MLP neurons of a small language model. Each row is named by its layer, matrix (up: input weights; down: output weights) and neuron, and shows model dimensions 144-239. Each number is 500 + 50 x the weight over its row's rms, rounded and kept within 0 to 999. Numbers have three digits each.
After each neuron's rows, "fires after" lists the tokens most often just before its 100 highest values on Wikipedia text that the model never trained on; "fires on" lists the tokens most often at its 100 highest values on Wikipedia text that the model never trained on.

L4.up1196:532535473538582489521545474553551453510425447577523522568581499485480443453589544500454499512454500481539563436473413481449486464655551484411498531556478484539512447542588479437589473603501482546501493484520434525461455447489517506604561501443583457535469523490551412549528457534502518422
L4.down1196:504488500443432517556501470501503497478485597505473539406508503561515505499548522509471523502590497459467506472464480431434393506463508477530558483503445530477515418444514492401460495520537512528537530510540504458546438560418500503494572527483567554523527464498492438496416448576598438500
fires after: " |", " ", " the"
fires on: "\n", " |", " 0", " Goals", " 2"

L2.up374:475555392468503594465505527535489474564529545472535475465493468520537518408431474471388502515459499436457428469554543446500503496571476588534496491517466582479509506450472405561497472589420449501585491568568495509534491481451415518475530523496525402380470432415492498463480435474520472492
L2.down374:506576492522502524571501580515497550549561532395469512441545503440589571427465455469410598480415586488549533550444480570559590527518465565585513550487472480531520425531499383481483471523512552512521482493519386483435425414427487461542563556413517418420462491424495450490499477396565481529
fires after: "\n", " the", ",", " a"
fires on: " joint", "|---|---|", "|---|---|---|---|---|", "|---|---|---|---|", " national", "|---|---|---|"

L9.up1078:596487548523451438535387430495467509495489502468537521509513494494424523429481479568523467540409485427435603458425521548438444519458480468517500509480388495394502551601425467483525434466554498492495534479507445444430527471535462501492533405475419540524525593501536407425425517481475500465
L9.down1078:457561578522531451476620484477578528451502448451535463514471537551563525460421436454519495405540473496497367493427487449524620496549560497560390435520523461499342491530395545561526444474509454483546424502545517480450493527501462439537450528526522502496623446484543462615534424527459519467
fires after: "-", " non", " a", " an", " Da", "|"
fires on: "-", "f", " number", "ew", "S"

L9.up1292:465500481457410500545551499523551474409526560475472439516586486497481492413455427442521449487417545448554433446389465520445366467447447469435558498423473474497482476538471574517510566476584463494423541523488495433421499447429621484528518498480586501441527521473499509491544454499610517540
L9.down1292:474488430377505547460481431564465589488559529541404504479550529579480566560441517521385485499595434525503511542478479475451421506513478468463562466454456483503479490448481491443447599520507578535479356481442523511523533435517545433444601520476461406499467491512505570504587457506498488494
fires after: " |", "\n", "|---|---|---|---"
fires on: "\n", "|---|---|---|---|---|", "|---|---|---|---", " ===", " ==", "|---|---|---|---|---|---|"

L2.up1250:475484482564462536547458554568524422512511438442442496484616489381550531520532411478470507521477522463478498434527487468432430551574545483532465431449446514443452450522581487498602439541445576584469432423494460479449534461490480497544469554517538466498441525467491469488534402556534512508
L2.down1250:519487440545505532484480444548499549550571440479471455518567477545450552480571421526436534525414511508552481440537534518464484375456576507576503534537523570506549493540483498417498503578548464510399486486518497523483487478526536470552453464525416584540522468437506396593543387429495487573
fires after: "\n", "|---|---|---|---", " a", ":"
fires on: "|---|---|---|---|", "|---|---|---|---|---|---|", "|---|---|---|---|---|", "|---|---|", "|---|---|---|", " result"

L2.up665:483440555462550429485565496492399496547540454511479454510452510498487430468575545483560493490464522419466543453413529504516518495480556498457547526486453466496517506642456447485501441486510568501511521405490493434477583479475512524550501501559490384519507473499544525513436461522570501503
L2.down665:538413465413540520426481513614464505502514456453455410571435490467426528497424516478441470545587499421560564561405624564570561550486565524431499542471546435506482463534479497419503426534506452521477454461454466566565505536483498416519519535552502513538451412449400481458565458367600549526
fires after: " |", "\n", " —", " 1"
fires on: "\n", " +", "|", "ut", " GF"

L9.up1285:464516521463418477569539525592411485481484573459428568433472505455564490464519438423523493539455454553440474510355414574502529505607410555416470473513503540468466465457477495553518455509485448457451526512473433451506439455534484555491570488405511493518412436446460555590441517519522523496
L9.down1285:500465457521529457520505448520475510486460566530495529503489417530473538577530438495475597441485389488532437515438479495423494545492521541500415559451533437558493527431431613520471510519527467495532555524522433510548464528487533479579571510535501527480491560474469404435501569483571613492
fires after: ".", "\"."
fires on: "\n"

L9.up1599:487471454495481526480511523523538422449527525448482538449467471479508474532451435496498528500455513479384461426498375491471478507546446518413410487476491515485476497418484486481496494480469493486578508563411381422459505516411506477475526475439468489476403476427461481518508490514538527475
L9.down1599:503559499497473539529483519509553465522551498482453500474502496469525507485501505517516468493538496521468440486475474498465445479500517500460570507480513507522492518487493498487469525574483451483565511553477486475518500541474494541509461484503493519505498505470498503508498503506542492492
fires after: ".", ".\""
fires on: "\n"

L4.up961:500506525496616496539451429561532444473504538582477508546511553449552561506494527514463605485500463519452518573492410492530397525523452474470559554510479533467558446424489554516484407568504527397496479417517476460556472500437404552513507441576556467513464466623464509571411459535466486399
L4.down961:496553573518542525528453430436511526543453470538492397531553480457489505462590484555486621461446509560541469531478580499567524487473515423508467558563451495464476543527462559511472528397480470472436569507512535464548564474514515614557548513519572535495554486501530502508467634457494456510
fires after: ")", " ", "%", " |", " Ret"
fires on: " |", " "

L15.up1085:555582530459488550486427530425487473564487532511506412445543540526457377442443536531536468458507482542519544476583598460549543507520557457530608443522464483564472531524541513467578512504466660504521528610487532516519500466407554554494499568511467484453529440497472496539506501422552535488
L15.down1085:465624492486506533515527524401537485459442630410477475485521507497485445565501378542461488515475510487486505423405415468496548498479544621464510498457489533451509452499560482435449508555476474496482467518499418469502500399450480527468468479524507481499520492470471507480489558530420533474
fires after: "|", " |", "-"
fires on: " "

L4.up1478:460569368453511519506534475550488432485460434534536560506498501473558529422499510476483547440494551469471457520440384535490508576552440524443536538471509557536535479547539419506488506550531469384439631510474444435497523520540447475554495504482518411393491450406521431518499415498505439498
L4.down1478:430432473482446554595460503552449574451472480468512371426509468521446577474453573532331617526409521522433468460445549485452521577429532484527452567525391545467475387490524519471509479517528459512440542500515551502485524597436521473503521483403533468471483458546491524506506458427454463521
fires after: "\n", "|---|---|---|---", "%"
fires on: "|---|---|---|---|", "|---|---|---|---|---|---|", "|---|---|---|---|---|", "|---|---|", "|---|---|---|", "|---|---|---|---|---|---|---|"

L15.up1100:506489483488516430517445446468521548537493494505492494499505485438425556473460539497479541487438558421359456451472450457525446507509499521516521534538497523386587488536514480499557512560403491548471485563434553440520450542454488538570464465530463392482418410529475507500422522527510541542
L15.down1100:509518487521456426388520533538496538495449473466417455455536538511490445451428572537462458593495581536455465523479501492446416509502475546520479546435426475487551544542415444520478618505584505527388532484505481488522567551497476578430509503492458439479411505501556495501440495460517434516
fires after: " ", "\n", "″", "|---|---|---|---"
fires on: " |", "|---|---|---|---|---|", " =", "|---|---|---|---|", "|---|---|---|---|---|---|", "W"

L4.up833:559446492500496597472497558458503543488578465486506572519569554423605624526515452463541442550491629527518489426466459515445477522505524522491456480564477443551505491441574555527597556511491494538453496535486548509456485517458517424447576443439551583536363462515482564548506412577480476505
L4.down833:629510475476501409484483589475543567518454509460582562553567521445443483491421469511530440440383515568464514593528438500569472537456538565591556528476430475511450523473556459494580493521571494544495458562506385462507529528569490522488488434544480509478463537446434546450541455526502633502
fires after: " the", " The", " its", "'s", " long"
fires on: "est", " last", " main", " first", " next", " final"

L15.up579:449503462463529509541529540510446505478514561454488479478515485523521574473426420501534451515467518471526436405473463528504402514395507540549481522504602446509458479425518411426427443576501420482543560538557503451481495570482482432586460521507481563441422529530446550477559402468532445389
L15.down579:496485512506439462411413556428512437569481470488466486498480475529567465533517471517594541444530515472447416571543447545517514456485564518528491473453510621450473532488505506507429601545516479564488503424519494398464527521435463457502518491569426499471538522440462494427497529533442480517
fires after: ",", " 3", " 4", "6"
fires on: ".", ":", ",", "8", "16"

L9.up1408:534654472509465555526499465577556447482621539560512529524597557527517406470409419582454568522462561503439566549441515392516474412509566546493516515505469577491552461596526480538500477489632476573462539443501511554498510538548461583443369475455504495562473473526483499415492510453463544467
L9.down1408:447518482524409491507532474423536442456522512578506581448532486485488421390506460441490480577474521454534538454548505504486469489576466565601577491458442520487445359480552479525485499556537429524391476539481463516479449539550380504420511477586434553543444529552513472459553424608439518501
fires after: "-", "'", " (", " \""
fires on: "h", "b", "s", "re", "in", "em"

L2.up697:639476544515552518536567443470462482541496460506430513542480459409470437404597545580429487401510531491501499468360456408472563525509450448475504497500578498452531545562486468573498514573582461442501419426452466474559396474507422556524560432461459495524466550522526545560395447572488536448
L2.down697:522479418517424503476437437519427509488454461503496457437536508508435478537488478457453444502418554491512557516432587574546494496350483448459467538471403537548591571438498545418468430525455411499579474555436447547512539538434539419445527554492420489517550566415542605489547516388647582494
fires after: "\n", " |", " (", " H"
fires on: "C", "=", "==", "\n", " UC", "K"

L2.up530:508496555482472508539522396465590498423535481535448549499457449414461474434558504527516402574542525459484526446483416494421443573550568477468411477514436515543459499521516513483463599491520467478539409380409532506470495506502572481533513438550456522533537471464478510510445506466567490462
L2.down530:537507434527530487436474505483481552481580509558503474473463504461496482527537490409455433560565535444569571563451461511563425417508479402540541480462481442520463441480550480397455473487504544599538484464454521513553486425484540503480497457454452560421514493497498480480529485431615529507
fires after: " |", "\n", " —", " 1"
fires on: "\n", "-", "|"

L9.up1520:537480507422475464572499572541471470456549494547494489509512472496478490454521409495448517555417503515436535479362425594581471407594430485457454462523480416459493512414471507501494508521487534522560510466495497496434517503498542560456505506436490558579445512423498500469452552527429488491
L9.down1520:493536513476540539468508498433589483458500545557488508472487487443404646508534541478464559468531399470562450538532446472434522514515447521414440535450585446562500446557448485567471490486483540587501507468515483528540527452461529420548535470514503459551512494513434408470530500527565591493
fires after: ",", ".", "\n", ";"
fires on: " and", "\n", " saying"

L4.up9:499461489606624532511548498429460397515474493649448446489346455501540457541559470598452472562502490478523509570473555518498478399439522534416564538456498467490489556556473521450470358570508524490393542538502452527540494481497509478523463525491452492472421497520533510554492529537475545454
L4.down9:457470531418495634591508464523427546448474464520560562483417494447495624417559498460465514386541503493469409490451477499481473566423382516433418593503544460508568511452501540488486484541481492546429465587453425491664514508516509496465539584512554463589568485479466451488517543492448464466
fires after: " ", " |", "0", "ation"
fires on: " |", " ", " Ret", " and", " 10"

L4.up1274:342540460562413518469496559511536479597542499499451433530461457527504429458521453501415568405411510508471588468525401556463502500426505487538404485512516479453528558535481438572481470482590455492443542454446531510488519501498449477481450521505491479545508354526408560458502465460535433545
L4.down1274:348536574479413551456512545404444545515503461573453523452535512518540483591482618560530601432482586413541493429518523500470522462458483513469482555480434448498470486497452478514471558497503470489491492474384552513538470484484430452459554538491518571394490481483567490443549497478531472449
fires after: "-", " (", " \"", " re", " c"
fires on: "in", "ven", "l", "an", "o", "ake"

L15.up216:509516480512522481540567419493449458501477468443398631423494575434523460429520393532485491410436483575469479499564507547528475516479485426458615552511526445478510535538554423493455497528538529488425518545534538499505463528482489464522423501538509496514554533398352503513557469550411483486
L15.down216:478479495478514531543531547537506569500450495523448519548433479397435420524441488523610488584413433482447496497436463456557508495534517524435504522479519500581403533474476500466499588510536501502485602489520498402560474497476392432521518489459439470466486531569466503505523474490533475600
fires after: ",", " (", " 2", " 3", ".", " 4"
fires on: ":", "19", "8", "0", "5"

L15.up816:594572437514460469554507466449502514506518483457605493568625563511453517544469468476481518420432545538482491578511525541474492464430506583522500520463500446450480448473491424460525613536428416554488489494489383466493479549433449466513426450447509533480565515481468507488570561490547537463
L15.down816:496499564479401483436516566466486546511502471544429518481530447500553482507559519499509447561487379522505469465496546497538539526540438431422509471544501529457498489543462481501523490447470614522524480466506596449456517439523569455427459498479423513500381517519478599468431444489416453512
fires after: " on", " at", ",", " (", " and", " as"
fires on: " the", " and", ",", "born", " to"

L2.up417:415458532533475515505525499505500456471457477509458430521418486511453591450443437529414548554530438614486402418436507431452439404500464427557606417433603422505589484490495432494589451603524462531520552547465503480458474533508510575458459478432488441609456561435505456523529459525410531471
L2.down417:459536481462515521507469503483522567529446427596462386497530457480461578504399460535501562474495510554449548534427517461564585483428410500541522430467520435437481502453517599472503518469465475507604459536433524479444499512598486443448484495450491543496511473589526496462516505586420514508
fires after: "\n", "==", " \"", "-"
fires on: "P", "St", " ===", "===", "L", "G"